config.yaml
num_hidden_layers: 8
hidden_size: 256
num_attention_heads: 2
num_key_value_heads: 2
head_dim: 128
intermediate_size: 1024
vocab_size: 1024
hidden_act: "silu"
norm: "layernorm"
norm_place: "pre"
norm_eps: 1e-05
positions: "rope"
rope_theta: 10000.0
rope_fraction: 1.0
qk_norm: false
attn_scale: 0.0884
bias: "all"
tie_word_embeddings: true
parallel_block: false
init: "normal"
init_std_qkv: 0.0243
init_std_o: 0.00606
init_std_up: 0.0243
init_std_down: 0.00606
optimizer: "adamw"
learning_rate: 0.00158
beta1: 0.95
beta2: 0.95
weight_decay: 0.13
lr_head: 0.00619
max_grad_norm: 2.0
warmup_steps: 588
schedule: "cos"
final_lr_fraction: 0.03
batch_tokens: 65536
max_seq_len: 256
doc_mask: true
train_tokens: 386100000
max_steps: 5892
dataset: "wikipedia_en"
MLP neurons of a small language model. Each row is named by its layer, matrix (up: input weights) and neuron, and shows model dimensions 64-159. Each number is 128 + 24 x the weight over its row's rms, rounded and kept within 0 to 255. Numbers have three digits each.
Before each neuron's rows, "fires on" lists the tokens most often at its 100 highest values on Wikipedia text that the model never trained on. A number after a token or word is its count.

fires on: "t" 26, "y" 23, " a" 9, " t" 7, " s" 6, "st" 4
L3.up811:115102128135123128093088123144152122134115108129137167124130122139133158121085126147148165119163131127106109096100145138155114100142118137103143084125143133113121098100143150144119145133126154134140148113132104120133160127137121081095144135142131097173182107153118118144129113080127140131

fires on: "y" 26, " n" 12, "or" 8, "n" 7
L3.up759:154102085113078117166119138096123094144111123199113135112140164173122118105164150153114183149175117118130117134093128142149134132124117107132086143129131143166148119140112141129104102128122143157147145119091140151117135160098111134157102081162111123154178152116159121101112169093108138119

fires on: "ud" 18, "\n\n" 14, "ec" 11, "et" 8
L3.up885:104114123157165109195105172091118109124100129117149133116105148130091139102168119144136157099121151132109154133122162139124109105121130113133172130128126136144128149203122140134111127154108153117136052122139149136098128112151146160128096146160127126160136110127103120149136112110145136115

fires on: " and" 31, " in" 22, " the" 7, "ss" 5, "e" 4, "es" 4
L3.up41:118148122111088134077096111131164116121098109099139113108123137135143185149166096114148116150103119149137101101102137113121134120117149076098111160160099131098108128139175112104104130135134148139154074095137185148126141131123146159164116107126118153114156118140140122190123157158111116114

fires on: "." 17, ":" 13, "\\" 8, "\n\n" 7, " S" 5
L3.up165:122126094192090119130137155101138128088104138086102126116132129159165118132108137104116153084135122144120141094127147099102121076151136136124147090109094114135135120148144137158120136121142138150126150130135118185163078134145146135152111105139105157095166152097118166134113149127096164094

fires on: "ast" 28, "ar" 14, "est" 12, "op" 11, "st" 7, "is" 5
L3.up599:132119096146128136102142122150122105129100108082122156134156105128109106110113134164066181118121128139081098117145131145150138140110135116117130121109162091109119109154136137138145087160147156099143135139136120105162117097140094150102115131143168155106175130103136146099117120135126168138

fires on: "b" 25, " fl" 12, "ar" 9, "le" 9, " be" 6
L3.up106:154135169119135144129130122139109111132104149173138093137138123149144171118156102160114149085148147142107118141135139132171077144075141130108129094144099132151135112165132113126117116133124121141119127093127178119134129117146147192166067093174115156129081147107112140113146103122099146092

fires on: "==\n\n" 47, " |\n\n" 25, "===\n\n" 12, ".\n\n" 8
L3.up2:142113139145160140144130095135148134138120138142137167149119156136128146093156091137163137142170097110114142149129152162157129103142106148179116110136064122168109134118126105160097122138175171111156119122100122101135144127169161112141093112140100151111091129127116100130155132130152136124

fires on: "y" 22, " has" 21, " him" 6, " was" 6
L3.up554:152108114168178135122166101170137111117107153153176139132160143159110090120141151159112179133108098140126163140114131132152126107087117138134133117099133135081109130137093133135152106100162137106128090162092125132138138087111137123108127133142098094143109153130133127155168101134108105131

fires on: " off" 20, "ollow" 9, " sub" 9, "art" 8, " |\n\n" 6, "ight" 6
L3.up209:181112159137100128150120125108141152137104123141160121111135139114105115137161143152127112094126083127097115123132120148122117139077166097131170111155107139154097162146129138154107134155108150188114132137101170127185109105157136182134094128159131111156134128099158106127137130126141126139

fires on: "ut" 17, "oot" 16, "ist" 13, "ent" 12, " spec" 4, "ed" 4
L3.up175:107112122106110179109135157120156133159160120118166125092117133126138120128117140124126124143132111132114086165116106108135111147094161143154099118133141132124101095104118151153111117161120140138150088141098126078167075138163176129142126100161093160167138148136094135118201085154103140171

fires on: " as" 27, " per" 19, "uc" 13, "ter" 10, "^{" 8, "ier" 7
L3.up909:097110113116128085155154139123147141108154089139086149134143133133136152068127161128109130150143141146105146115131155158130158105149110158164155113095177125149072164184121119126171090158132146083140145062113170139111112140108147128136144167143106147133113086138143123139114112129123108154

fires on: " (" 27, " \"" 24, "ive" 6, " one" 4, "ome" 4
L3.up23:198117122143146146156091116135178116160120124086106147129107143126131067090153176116123150144150139156067132170103157141120124088095140142156104138136111097131129118155164109095116095152130125140166121126137111136117153159118094132149069123133138118102188127081117144148099118134101077123

fires on: " also" 25, " and" 21, ")" 13, " is" 11
L3.up116:119141078106106166131120091123142129163136155141144119139093179126101101150115147170155157097132139087138110105120105140136108092089170130156149132152158120195124139134130145140123160110144127148113134127120124149122130129131116153127134132135123129119112151121117112171151154107110107116

fires on: "ic" 14, "z" 10, "ch" 9, " of" 8, "r" 7, "os" 5
L3.up779:106126117146127104132116118169096157170150133142119110116147055114126185134120088119119159140130114228155143097144141096118127127131110155117118101143125117135117133150144168105122115126141129117113132097174155097101144153080113128137102137122120112124138134091156100096105140155111177110

fires on: " film" 21, "ing" 16, " is" 11, " her" 8, "io" 4
L3.up309:139101117157158143112151114093116112148129125143121124125136111150106111115126114143139132145116134128111132106101161154126133125137137122188131076150108103126143115145140139132200139160153124111116152123127117131188119178087201119126103136132147156161149145095143123134177171146146095132

fires on: " are" 39, "s" 18, " were" 8, " is" 7, " be" 6
L3.up178:154105126110115176174115128156139113095159147125101150114122134118159081146102110127158157134110164134111081128127153126117136084094152135133114135091193128116134167141149129102149090167117154115155135128125137123090140144149132178153115119157118135127136150117097139088095128111133141118

fires on: "ed" 27, " National" 12, " v" 11, "ort" 10, " War" 9, "et" 4
L3.up739:187139136115111091145146136126176141149104161134155120136158103150138125144106142128078135109146087100138088132156171114117144125107134171152153116098122127157121107137108118146138133152143123149148090141141130139127125141154104103156075179143128093111213099122135109138094132145147128155

fires on: " m" 23, " f" 21, "m" 19, "a" 12, "'" 5
L3.up185:181091093149083137108117091114158131164097147138183107097104129128091113148139109140075124111088139119129159133119132118128168132102107132126130090134156121118134129132104171141137116139166148119118190133120142084152156130125109152154128091150092150123154136092164156094160152162091113137

fires on: "s" 12, "id" 12, "es" 10, "ion" 10, "ation" 9
L3.up140:156125090095166109125135095123151142114142143101140156096142107146105087138068164108100147106080109148130112146154142159130121134128144127119146161087146122192119158122137156109180122141159139114112158134155166145145090116166128137128128132149154152102177158112131134079126149134110112125

fires on: "m" 25, "es" 16, "nd" 12, "is" 10, " c" 9
L3.up256:119121112137135143111104127158147115118129138176141107107120158148107142133104171151136133159133121150110151121122120137125169142169131158178118131172134117123135142143124126146112135129138153073135133138141226128168138137140118083173117124130158152097134106109153160158186095101116102141

fires on: "f" 20, "′" 11, "ob" 9, "in" 8, "ent" 6, "ab" 6
L3.up355:165140123150086093148081114085153142113128147109151122097110114116139133103143133172136119116109113107115131117152124058114104104135169131093085120127144139142103151101155141106137157153131156136109149131140114088136094126123138133119138125148147165125116116104152132111110159138144096143

fires on: "re" 17, "ly" 16, "ar" 12, " are" 9, "ater" 6, " was" 6
L3.up202:146127075093174127154135115169114124136127107117140148139120105105140133088122177141116146114156127109090109126145146137116114115105116173142133110109135143143114199139133144087137131112149148131124072123155126194110155168109123136084140122141117153125137135151123126143163115121129160139

fires on: " at" 44, "ent" 12, "n" 8, "d" 7, " n" 7, "ld" 7
L3.up290:115103116125101118111108118144102095131124126111131124132138157126115135098117107211142119101148079135128147150070159109138158102089142158096109147178149129135119132152143127131117133156125135138153130137083137139146076109165066150159116100151132169148135154124131127131084137126174125105

fires on: "g" 24, " comm" 15, "a" 8, "re" 7, "1" 5
L3.up546:100111165123198122115108131137167125111115125130141152132144161138121072171155123148123108129090140148170152131100146097144176127130121096113128105157125131155119107108153111088133146138149153150133097133165067135117128155086143142087129138150128164134125140082149130096133140136163121123

fires on: "ast" 13, " more" 11, " first" 11, " most" 9, " end" 8, " st" 8
L3.up621:171131146129160157132124118106154149105146058103147110146118101168160127094144143149127129148179138143115118166142155126123105119124107135179130162111123110155097138140108113137130175136122116093154134121138157116104124140136134141130115130146101131146157126113121119158177103062129116166

fires on: " of" 20, "al" 14, " al" 13, "id" 10, "iv" 4
L3.up575:145118096099132175154128111111154118105122156106115125131150147125120110107146160149117137101091113139118144158132149129109136131094092136155189164130107112168117128136158093127123123127141153144123088069112109100129153121132139129151095080120126119153131142106135145117141174149105111147

fires on: "end" 20, " def" 16, " \"" 9, "iv" 6, "v" 6, "id" 5
L3.up763:135152141127121116149136096125115141100100120097152120114159124134105123123110130175076099091151119120133096094129119129100169128141166119121128129168110135134128155147137073159155144114131140166143111119122094133106134144158112152100090116122111139140141167095135152157125138116138156114

fires on: "is" 11, "==\n" 11, " S" 10, " as" 10, "es" 9, "per" 9
L3.up960:162128154144136137164111106128149126088122137117176151107117136115140112077151118125137148106187152178083153150174110115124125107132178142126147119155150117135101153161166095122121102181088155115151128068124197075142101124150159102112128129126151128125129159137099102128140122125159116166

fires on: " a" 20, "ist" 11, "n" 9, " R" 8, " Pl" 8, "Q" 7
L3.up471:119108118145131166124143131134106093122114103176112116138121107102125117135122084158127135128158154163139111120162143147112128160084148116146149122153154094161112135135133165099126125131112132094134109118134173141119147112142173085128113104131073129149100114099125112104136182138150160151

fires on: " also" 30, " follow" 16, " includ" 12, " cont" 8, " serv" 6, " res" 6
L3.up13:154115117136175132164079103121128117110115126084150147149127134149111141095163119115123174081113150112126133141178165143166097097118151147157164170093098126147119135159125092168118140145105148042146110104104177098089149138123134126125101148148116106118125122128101123132153113115147106135